Part of a small language model's weights: a variant of Muon for these matrices.
MLP neurons of a small language model. Each row is named by its layer, matrix (gate and up: input weights; down: output weights) and neuron, and shows model dimensions 256-383. Each number is 500 + 50 x the weight over its row's rms, rounded and kept within 0 to 999. Numbers have three digits each. A neuron's up and down rows have the sign that makes its largest values positive.
A block is one neuron, or neurons of one layer that tend to fire together. After each block is what it responds to, as a language model described it from the Wikipedia text at the highest values.

L2.gate162:477401515546404485550529470526528417430459478548460445564430544505476431559504503522516449543522536560512569492488578432480507489492466487544507557432483479487409584513550436453523529482550537491544464441524422495555531520534472461461468535404425406473498545444567530531472498499402456475420477421474490553526491547469506558568483474583504501477503465371467465493508460395505480463451
L2.up162:518456587645417512496478502650512528484382447494390483480538610543467616467488521465437543482446574577519568461465459530540584467535593504461489610513515469383530476521446539562602556497467509521488512484479548519436394561498542472492526431534522486464530448503471479471526474503459524481514515525626526588422490507486443560535458538534454406584447437465527499543426524534471456535574
L2.down162:450463573587506580481554540581547528523459526460445519538516412470497526534477571460443488557464395508526492461419487497576500496544617469455600511496560483481475561550503471523554557569431479507507571464453556499439564573481447575491492507441517536539534443480615510573532515538529507424479564526525429619537464522494605491477457520537550527455435483488422428536519548563499435561451
L2.gate320:507595562563463483545551507446426588463483537499644466496509505421377476572467517495530540418503492445525633499632483471474552496555508589435526518445434553647523475486474520461457500531561473513519554512502525503552555454483353515451500502421458552531494482575489453485513438429495520582568510476426398515501554437493412490439637575555482419571454467500491394521461417441478435515449
L2.up320:523459518490444532468475478586550505527464439609532576489497480487525493457486555513429475524432492503451544563442461479473482534503453467424510463517493540404420528502506545440526530462544525435512573577578556545470567544469542451442511486539485476434643492559556485384473563540456452439481520483527524541510409526510568447507434414465490583515490443499523416552436488503508521464437
L2.down320:684547547501474486530533493458474530519505544435505431439452531433429581455531488510479429463474418524531543539419496516588572570454612467433461373470541456510559510413467511547466519489517561440557526467529515552494501541555554497507561503562526446518534468478499425415523448526555509500586462480494555464512537531519547457478481500553428568568519537518461538557501419540480445559501
L2.gate402:465439540493469471530546575504529536486464543565496467518401520545521464513501486542512468506554551540532515546417521482410499433468503484571508409506592386587449494597542477610521493543512570471554528554366508551549433547451470434450438512436446501522540562530488430452512476439425443439542499480534514536563462548462499431557417493508435542540476478507560550538532560519547406416401
L2.up402:537520510486576506465484483526523497565504447558455508543513460438526512502451535536443453522423495470514556568475514457428440519538523502582421544398471610423553515534407478429498492433619501550510581440637463503448518487547493473571411533464561489500561533393541485398507430479468469557582445524609470539564544561505507516487450435516561556547538539432567474546488570517514523570628
L2.down402:548496447509510494425465478466424518502434488490513476492462361543532580518427398576405553510445607483583565451469497560435471472523560537537512439499480554476535529398483528475614487557491552563584604455460455542474492527482591496523493528432511469427525577485516447560497448465456542519475496385569509560502456489585621562448466476511423518596535497434528506561483564455484458495479
L2.gate1312:526604471421465617474457384516507514535453543492575475585504502482550415485470479542486512479434454555576477527421483525519539470460487426606516577519497420465517470502427449468470476512647504476535506493492470527519493523485480552544499459583435447477465530521421523480594600465480467522489507450549493538474536494548566414521552425605464522418455449496533567494442562457467563458484
L2.up1312:552551429405535525443557457466506557506460518509496508551493563480434536496493531532492495477532468481557467524520449514540449408552547451506488454513497562563514465452551579454513562554571566570476599436531539543524527419521476523415493513389480471500435501433508498495531499532548496504376423531472492530454586478605412413492458484503426522539499510487545459604446500510500519478541
L2.down1312:492488493464444557497415453501495455459527509568543567507438428486491479382445486484465426448541499480474486464496537513463527494504518437495641465408483532626549486511587476563568478508497477537524579445468576544537575482450456511463440437467473446562456565557443460402471610477449572518453468453504609557477538525493552486446510519457471476427486411513492481531510506503481491420534
Responds to: Mid-word fragment pieces

L4.gate39:538491558466553376468480509444476483523522432442438445401475420545444471518534513586460430437513433503532522511478423458495510474487485455544454623456530503462534470432450480487464483459486558506513511449473576503522413418554431565581504514507512457556508519469463528492526498495514526541550570471440520522494448453395450475618536536467493421422445548493438536470505476502415479555514
L4.up39:484532558530462562486531371446528550530585579512549508457556480484507508558460385474459466601509571535476487602379464550502474538537500512533497465527394506535502442552497550530535549530542553540441489496472514527487508539526509489515573481505544604541486462460485522419466509538512500479479518524526427536449539409552561566456434523415443433458508559528600435450472422406580477571457
L4.down39:459469517512461542468547391412470468513490574569433485527502469525438405502512419486561436508393489516427491485442453448551518581430365451488519485450453481525493467512570518481459504529491560577485502431383395525502537451485511471439509448544431531505468479480441492434501489530518488454445496443560468497545473493490607425538516473589500531375566467473484446521527501513452537469465
L4.gate146:506591536479507422529495449510552470607467469541458533508536559569504530393623525408484547408445609489597499551421470504518545457531393609526541516459469442503474491508467469511471458547512562547570597524509470515476483449551581456458483472576497540487524516594452480511455484531511595465481449587490469450448524537416466488476540450543485456463568446493392532499498605445580486390401
L4.up146:505577571488442523431464415481501505524552521444516472503427478538473510560569579551497496556405456509540467449520341474645388433399547603492440464486481556488511556468550427449491505482539453463537500516425501486551457526462528516519458609544458533538522538459559505463548451488542549533430443525536493458521471528450503534491537514494548540566477434545464427451475472549512488470525
L4.down146:477508578403499462427476573484458544516488516583420526534548542562525530499540427532519393443409578405542480514451530491507459453454431535496491496403470602443506518515519416587466556578399386485587442526467489568515496444448413609411497506468494451533440488424510470484517512524518481477488496481515474522507514469453524411423524503463505516535481538589417522476496567464513517504544
L4.gate303:617509503452521468477459391495529462585403518442541492543486496525527459497484512473479465583582520440438583501473513446567487452458500565366468462459574563499422507563434465524541526525457470499487453398523545535529491518498531547439507522510550562500491429450481504537501515478553538451450526499385526556496624546544484575499439521482516513550567518590496535522557539539434528487513
L4.up303:512573401466478507491449512518511435491564406534574622447446528494498472487583461542492475601494554521494556467456549532461538404457487519520476479426506533513382501540520487504492493471484493526499500533472552512567384539532481548433535553461528552482588473413463506490472466494460470490395514507516406537528522478496475428499565473529552582628495408475490555475479493458561471574440
L4.down303:480526491519533569518505471410462548585443514543453408517553463434550497527523490481521471419587565476557522471505507396484506408524455532458471439474474510498504435452570460568525497429461395446541508504557509480549523494449527523485482553419571496410490511405477612555485465516507439426531529447497519517597462548433423525474492481544465504614543474532556461440530516426573462453598
L4.gate1493:368477483548504535522402492489581467513543568474491471399414566556527506498501558515541437480512469548454378507560594477547474541440470532486490478487528537566520421500470477615422462568459431495481544439497478497471434527526490534443509432561476524442575459511541592479607463515530567435437488492498500509482540431552488449465534458515452511411507402549429365494450509464491543410494
L4.up1493:457484504376509466428583535418426518471480493617427372477516553506442411472432528517477445539461485508541520599503541498571442485451518525431531489527467547486440572499546479550512440514508529519519540469431476521542501524521525372460576538578542534416477470673496454550530480488551541450601453540530487506538478446477528474470541490456452507445495484503448555559499522486521572451516
L4.down1493:570565541438496472473520556538427635476559479536442421452551561547419461430550332432425411560578475604465538523462579543524413492444469528503443490409524471544561433457517456498458507551495471502504480489534469495484460536463431556460556523516460537472502484511406447486472411444522445487493465502517426575545452466446525498530533542485530425448476552491513506524464619541516543500569
Responds to: Word-completion pieces

L2.gate325:539510529545435470431508423548459504456425472430437517544568516493540505388441543479426559463422488574409569563471589477543509520479442462479449506412527457537418520428625484479588592447515379519479486545465383438500441452554464519526428467540525471485501450514502606542506424564614549459482430514550486444533571510432456473491480462480505499410506528554523417514550517537462498556515
L2.up325:455651491600575491530472478432589450604426514517536513499508514523505480542471500499473500480561489453507527486517521531594551501427422499525465414539520473542477505406431541517460540517537506461435444445528527588510511488525532447548545484538473472499461485583490458548518464490423453564505481427543475404501498444526487517521512529532464528458550483444508494542525508479418505532486
L2.down325:511554491414498428459492523499532484609400523437440531520485437549508524535556578450452477447527470536461562474489461471623527492537549456414455568454448531538509482539379453480428510414641466521513594589538547462493466494493451438544513475523462585518439525581524461471442497526567481458470456497502596440525501418503532486554509477505509428397448535498498510431473519524505489512444
L2.gate1415:572478497531585601369482559493627431480498439518587447548469442415514467323516616483423480540479528485558452537552485512471592520518527533586527496592526519447495560459538486537539523405478523480458526426506451432535544461521513516454497540498506455453507500543487579458435419538418465509503494540486418512427534482510509457435598430482451439498488541452434445495506497478580479458429
L2.up1415:369525519496486531445493605433417494326454554498526512503489530555489484507453572526455492401526458450545430472516495524507440517543485501463482500451483447504433531495392561573545419503460548507576537405501537482483506493491484581513488538446523436511567436527477574413471456488501501454461445510535545549562463560432631482471503493554540472491477425537474478546572520553517562490458
L2.down1415:416341519521487511452464524418421513594440509508472526495480620411528536423459403448482503556510459480528598420513498466473449474481447557436535539546518602397571602529536446417479441475509503432579507544418430538491553513533549491471491520548473436539475500500429496523464527527483453521496509432499455529393488492490390577607446520531496569585515479498555535476446495576528605447551
L2.gate1455:459485481502481539518530605418461518539498506473482468568541519430524495571492547510541583476595521468550550465562489503447540516544536465492496557587474432547564382438513513476580573438528444423518549512466488477533524481539527467479542497498534467420537467504559552497492483479560543494566593430518510477470546536444474497521424543485488472430496470486530464511525540366563522574491
L2.up1455:436602516528497543438495515530548495540577481530547523473533479580491462563491516468487470454501436563453484443488507553516540515529540569463546417489443436531413527464443514467473529490658452487506404488526415443414480534459495450426554493488516550443484436495385490507571498484542540532479547540548458518494511532448489474486470448444504516466444479501463536530515532627420544492578
L2.down1455:514543466444526533461532521458423509402464441507501531484623455585477476556506459409486407529478519547508539514557531536590500510509486487490483453565532395445503506513444508453511510595591512476440531471510504515563543458398433498514407501577535425437496445430513509462521534504471514572494466522587497501554494485530435497523463472569484484465551455552472479486521579550491410527521
L2.gate1489:548482526514558431429492419463502509481563422415457555481456459538500435467614490498444411496494525435456567489489593516482458419504444547557567469543524498463507530525534487518453494483443343480469563487474469540491524499466421537515522398490445508603564467552476467482506489518439467457471556463451499446516498460548479510501553472484547554514547596476574507619553489403595451598596
L2.up1489:482546512543406563512443491410571466606448534574556488516484541561501464518539477634502586457540516472480533592521473576490513537449461390460510539501464489591536561550442483567439525599488454446533478537469498517563502360419491448461420491583470523420477466628519481555507540457489525513471524583463563584522534491522476538642509424511492511497497490572492584477450480505459543580513
L2.down1489:485511507428462511491503527421532523469596518528435550399564445466535515595562522496508595545535430468541465476547403534524488473559467511483545536399476549492521494471539580439483488493479520503433447555489446506526559476458599615543508524520533532411450464471497493512537445608487440459515468524545530549459478541474453499464555561447476530506431430504406475518492481564522608556450
Responds to: Mid-word completion fragments

L6.gate1313:617552496556462549454387483465593556483555402525475404467529422511439548512545499525553539407418548455513628488460508462441503564445490497466490545431504522534516497596445537630407599547532461540514542409525475562462466588490595509370433495499505528479476556414552522602487511390490546479473531475539470499487594469546492454503520498428501429513517545469482505563571526530570500512578
L6.up1313:501505586413482484568550486502449551491474455519405518486535520571481490525497527620478507515447488604465526494392480415468434386450492452457607512439521509425469529505466462585521452536488556443430515486499512541544471498551497485423450394523486534494479524518531551516489514507530469468531557476377433494466449505513458465443470490399475535553545478483456404460518548545490481436391
L6.down1313:483536586529463484553519507517502447516598492568477508569499459519445556561412499512499587513450609500503518553461520528477554373490492533504520474505484462472470499508410554572539470516530563448613509557518400549552600446557416485481434386516451531477403470409481484505479460487492403513548422459428499497440611476560445444498493436510545509551431560517408461521496466568535517478423
Responds to: Architectural description fragments

L4.gate153:516470467526516456545537490494584523467511509507499564498529512400546394517425617468440435435466501473578472476484518462564483531484471495415517515512484486463573430523451644524615492503453486543571499507480523468545525459435461440522543544493498519487483441576455496514507463640391566520499518424538536461524468466491469402463526485466458558535450450577487474501479568566551423599492
L4.up153:560524511605454534439488456441523540532427505528452541563560528442463561489469640447462446408497519509426548487525470470447539467466483522539542574513491544483529562521555507473527429509496493485440504571567527538573553474458493479581524530539402545420491458455511497486442485527442516483411556430635502458513492544442513501507524476517419510423557527538436436495495533505474497551451
L4.down153:560498440494481419557516432528477544501453526551486396432417493459402564565491472529525526551577510535501534589445587574580458534396471598501437450461443507474471511499537498525459505531555457493404571599469515464510544469480575446440497581571529478498542500505506508412489495472490522534512456468504428411522460418533583510519552533505555288559456451517581448521494531542478528474545
L4.gate159:514494463492491459536464523560529483405486443484497538460514493380406524543483540555532513506532520488480467540505504463476536519500563502411504598518577474548544597482513480548471451460540646587505481473484508488514499497489442495515504531531435607554518437486576365486537497470462545558586422405479494483517457495440414475484547404494488553516586483436522527472535446449454462484493
L4.up159:609515440558466573489528484540510519546543514413466475469574490486468505594526555538463430485587474463509521527500404492448416495427435456471497543531492471578550531531580509409440519555531443542447452502462472481586470456564498455488486502558394562486613465523465468524499479595469482545427516539480495562499469495522470474434589450528506490474582467570488589432488538593487466513513
L4.down159:594479617557538485412479508482547482516434519572550458567632564493483460564499555579533494580452484485522444485469544441525554493523500479474497522568481469483517525525534505579579459592504476445435517488449521586551515456584453484462536620463547463480534505528553471479575577483379498526587506529468500510500448500519527500535569435497522429454481482520510508469585491526512495457450
L4.gate360:501483512558477459428451480592484461565473397466612451530470611467419384528485545493425520481598492450465539483559522433556484481470423508527580372520447475529445533528532541511438518503448452522463424571429465517501562614492508463463548465496511476528568450486500518420502468485456462542575548480448458616442433524452535608465498437487465558514511492490510459487453441558503529510431
L4.up360:462528418466426574453554507508515497426507506466474505458571497453584359378520447508531468517473488467528490570442557501458465575589435441501514401484611479479557456489478456518520566569411493507481436560459535540598487529468493483491500591551467518432538517523533445522552507480540441469488477526509469488543490509465513509381386516612420478415529498505566414457476542520480511404489
L4.down360:510441479475537485492505537506490551424533505441508544573516428446507506457536458581474496445521343582423446484469497366489487480477501550499525525503478475411464548534483530547432550561591569557446601427516462562506486589461521458523480479561494521574415481551493549576581534437582470483495595541619548554613433494502532518558610477458505480521531426490531513393373577480595596430491
L4.gate1298:456492520607514448484486482526489457341538550513455505465593443495511464418545483521469497481609480519463542540572557361458496456527519608478497490484534488462486541487503511441562431457463512419474598446469552546504498462436462586452446521616461500455420469528519540304458462570409537487443495531459564486519543458506413448503436512528401540493468508451496462483445576515532495516407
L4.up1298:485513568493522452528528458512482547514498547498507410514507482469468427587580525491425568510499543505529587599427475431583463521505530561465480519484572489585402581553500493476444421507458370545525506492482401578510454535508481502409529471496478526511450489471518593469546466487373548573451500431505405470461526422482402470484364527525431498492487467500492483530445499574501442492420
L4.down1298:497552437498535543556486501500450394444491557520522543491581507469506548543405598487490560490432425345497495523459434468501444548467478449523522519549523497541578516497463519471489496579521540463406497513412546467521441479525499457436454533453479517473453451405569480466510443573471364517515523530483484464445487480587437535453517544425486468508488492477544475461432531470533485498375
Responds to: Infobox field colons

L2.gate232:493393426480510494573459502530467558538551464473503563513485563496498493443512547461562495593493492547567482563589504552492494566420473513552483423609568569437446457608624515483507459538423510542501459499516493500468577525524501404484547463504524473519555485472645423498543501513441525506516552524491471585539496501495496495474479607479527507534516472490514438439462556430457497511511
L2.up232:481475459509537542552572448522530561481515481459549570505494486526587575519434546505608493436413507521479466456506454508423543545479510555516448494568554489531514545551593448469517485518473509532398513481432520466504523472496524414478492534469491533544598616511593525545476421474499617567523483496523451420508524502461513505540487490504512389479487535518524576490469493453411571534562
L2.down232:523563417415356519552586452511455603402611405423479448569482549450534505455454496468487574458498529550549482432405499450388484559516529541588461525402498435482466532491494560409503445589453611504553444475509511457460602582477528434452459487415443571440464520389586526494575435438559523489543465486455568514447597490518578603409506509450538538511467525395542490527404492528443465499563
L2.gate970:458575517571519551472493555478439554458526490504504509570505580438498555560500427394473428522576475528546520489513439501560507484587499589597466534503504514423521521521471543550436511471537428428463424470526481586473491517567486535455513499529509610515566555444507514467496438453513467414527521492586384551502417499384489432530542550490495482523477550533523459498450627560532540529478
L2.up970:461390507543512515576555483474570565500562414603482468484519432588507483509514487467540426552555491503546466500520441439535472501490526567558444516547497471466549445547478447486540440515517461474543420444501516574671509494455470532475506457404496534514425536455529458518509425498473531573509560443515449490550468441527520514584569528509540463452509555529578547524352403486467508467573
L2.down970:409552468480511476493493454478539532441488465468423459489553483647539481384448519439473397482489429514547489538451572512472465499447475544597479500467469659505501430480400531434582450400545507502477555459539541563416465479471559549451525467440439439523520528504491463506520403491432471567520440530562397420454513470534548469520540512481566564456475586557472527607427475564461548559553
L2.gate1487:453525596541526497437567551548574457535469563538461528457428372541535373453574480492530425518543530607414531549539474480430484437440405458536522567518526474491419526556507579521454468505501464431499441456436431595521466543450532495501565453533470534481459545457516523536537542503532452409502527489595484493553451497572485486538554523544488455444528504513393600537410454587454628401520
L2.up1487:466510547485506506600475464545424462552462459558647493477439541467506500467592451511450475570551560543539541497539405595580500377445548490538530515579510542552417496440488475474580596527533395572504523548481543489460540522563562536578473410610500517537513483464490499497534505497552518485596455486516449463516547474484471499493484537504487416543387540458550520512431407540542496408454
L2.down1487:511474446451544533539544474528463506513441496404520549520535537513455401456495502499396445487469586472470555563529546517524496451470541567440502491561450528528557556475487604455533463546502502496444483521482568433597462498481615424546371431556512500490513488495456505558419504456449459462552498561457457536513459467422518502509575525521419464521521526483488408443503459502530496440573
L2.gate1534:536483471481549516487491508481564579503508495502495502482426527546468418509483421465509440483547541522444545497509459527506485498502517457585400540554551462561423517467507504548483508565454510575462516470484437507524447608457431547505538587540529550520429372385387466466526510504561537435453477502446501468497529516475471548570459548588547645507541458484521550601482467532458486480487
L2.up1534:530470527498540451442471553501515483532492550526516475488511398532561469484617492484544460423629503537485506445578503547572577437493548515594531463562498488581471506462433569461525409419451551464566513530401563512415524492496514610411558452525538496527449521554558544529568442471408390525428569509509509557393383418608528493435501505507516470472486491426427440544461502444517409469545
L2.down1534:534405543495490494495520513427566547495511464444461459593497486533602417486513540425577584478619598626476518456562478469464511502472537467441477535486525392512521396449428421503490526446552438503521548480465502575521509612479472447483545525490524527500509438486486481429495489462500571524441568472495548500457440433498546503483479513495513473541460549505439445466457524538494448551556
Responds to: Mid-word piece after short onset

L6.gate1484:475424450521519548484571520532504387415480410589445459529487462526461491480488441510590511489568511415469497492515513564527521475511504494552550410513504421574458542483447552445402600494437505532489516466511490533489460502548484504488456465431520483551507556502534471515496500435457591400538470519463505481414476496534468378372499545473504530531545474514528445464393535461497514553507
L6.up1484:551614506435456554512451565557485517540467492472481473563518381497488546604518562548528448562432540492555455518526590529410441475460441441584538443456466523519519460489511480542516407424480514471492444449511532572513514380530545529470417455491508470550536533425538416485551490469544612428448416438480546447513448471583534493587530502546491497554561573533411523516451564442497521490515
L6.down1484:443483417517454415582499439531427491514563489585463505532444494590514437589649558506532461467485471643586486503500507594467459401499519528588561514513509584398544523390545503437529566477459530543463458447560552474513496405442568491461474499501508533561387522529569562614449507509454606560406520509548557602513534559512451631526523515423514482494502556518445514559485457532428513485550
Responds to: Quantity and degree words

L4.gate132:517464562468464480547480556438535494549520578477540599526561456445572494499481460455545512504456544431506542536508538465531489466536463464492518493547493505558503556488490479530509521512489611569471497362504459531454506478456554564543547512515412533454531486465466475403528482517502439505513638567524568500374496511501494500394490460470490460541551388501487510433489539552483590559480
L4.up132:493520512437456502602455504406520406546557518481601456577488453539566541469467486461500457504480500428572547499496505481426490408557543461444421496471463531539533475466473547433486539547440541506453525479480557448443545597435502458506432510527484471517466520542575454496472453502514525401550492543505446517469474574588443588429457430512551577526544522581524503564452409516532475495475
L4.down132:466449493576427465455451494424492516532520549613553469575511473498441445454445442505543445577486533462533444487579501543439419488513511524444488521498490562505386493590473461515565546417594546510489524466589541460471601529392496547484531476489533473523494532444495412536551500429481454347542563509499470479458468491466462601455522463558467463603538464501529501448493548487494599424481
L4.gate802:421534461538484497480505454366424454544436508609474542462563460497489473463506515377467404500478454455484548548550519491505424519428493471503551529520498525530483592475476547516588548540470584651433469520615571419509455582488568533566590521505564454525579608503478497502568475538486514416427472547531542512473446487496448543423542503510480527527555491586513467467452514480485545601436
L4.up802:535494487546423486530543573468483520552535518579531546585535493414534447522406543435536501567434505447511544442548495498462408490543480474421527446519511479486453608480529510450573568458494498566521477512578587485486486494447541584472480607485549453532548580382517483477553515536489555458550540530449462490436485502500475493426472558618523540493588502490468467450506572545404531619472
L4.down802:495502481568459459527495505461446436496544540533491548494437472437509517595498486426486483534482568534466481507521511501536453522489520458523522457474463525584558529480537491528545448524530579540475490451535508498526594469518519480598520460468509493414540529456531520513562531499508591465421430468508505530424452550510429509455520447492461565533593504504557503538525544574510506565431
L4.gate1139:518430430510475519523499536530522444472514535510523505546510465513447527520469623450390466464513514438500514551461497470499569480440491459433589573573523458507623524447432529447581490430475494496489418448555502481495459531438444598462535546590496488561563463519421537475443427530491520427548521544491518599493443562502492471502594508424475481452557492586510511435490539439439530498549
L4.up1139:535445498575472508530497563490457450481563506536417488592617492509409447442466505538434504575420497517526414499481501476491521573526463453433554547551464537482583566424517470467577602517481561426512492571441455402453437491520453488453535565491518555559493483546438545462490335492462446457440531384402572592377453465514560556505559502410492468494481539602456485450494485548420509416529
L4.down1139:453512550493470507558522417398439556500531549540489479426583543538486552553500513588513501568527489488486449549541503533479466400508434495441522444537579532515552497437512482523566445512509555540513527488476504490493537493512504593545554492438452494511614492450478539509536503450561492413536474542495425559417495544565440579570542454455501508522498562503552545607465496444500435562544
L4.gate1274:536509453421433453565518481468568505525453433562487554491502504536451449491441500461474426512408428462461503529389532458552483572524457421497425530579548513549520544481568573442517460447534497500455455487567436520463483579495496490456492539447481516550558470484458358483578564459535515488514573575475474607497580511426455506420606533421435594451516495541551503437569492509538442479592
L4.up1274:453482452509481501549511492484476431521605570569497489497510550635400575402511529448485568544375535501522541595506519493552554558468526509460579543526443525499423435521524528444548465552453534432603587510622440486468521492457542544544643520560506535471517469509421432458504544521428544412472531469497546529497473509418587485467608493507561531517473518536448441460549468505489484514505
L4.down1274:558441576490476515496503519488506460460411469451521486499464496451502429488481529441562530564507418453431485556495477558453495539484575365510505514436463491505620514432402569479428491339482533371466499491508582456536524531438485445398483480429477475542539594495551564582448583476408473446500425422466452529423595421512462605464525489495373469494483496467519556591514626499587498457422
Responds to: Quantity words and numerals

L6.gate165:482570558553486544421522537485545476464461475420537502431458421551488468514486465466551431515343486434524507473435515500595413542558575549505548542490470469553468476508528439545589490566543527499494499471519489491574491556396419499435543572571587477472501508505514477490501503531498477618493485469556447504508399443542524523493504508508472484503566530467437540449409498496519501523530
L6.up165:417436547534448522520499552472489438490486552535514558560465515524474485505516550445473554499555530480524530525477543530534506467442450494492495391537537480483560382504485446551506575496494452559442523549596475483541496527460467446488552552532529473449508476382513533481493491556436504528490446412544444518469501566448549444579596458454482446487570468495422444363480560497576556599536
L6.down165:495485533533461461512514369482503518503488522512427415487541466436474523495497519504519485471530513442465601530456590466504535476424471450492481464521534544418444459516463444495547506483485506492455570483574574496446507465519443463439561501477592483500503560428528527371468542524579444410515473436442530483495547499469503414419533494507466415521483481491508423513518495479488507474458
Responds to: Infobox and table delimiters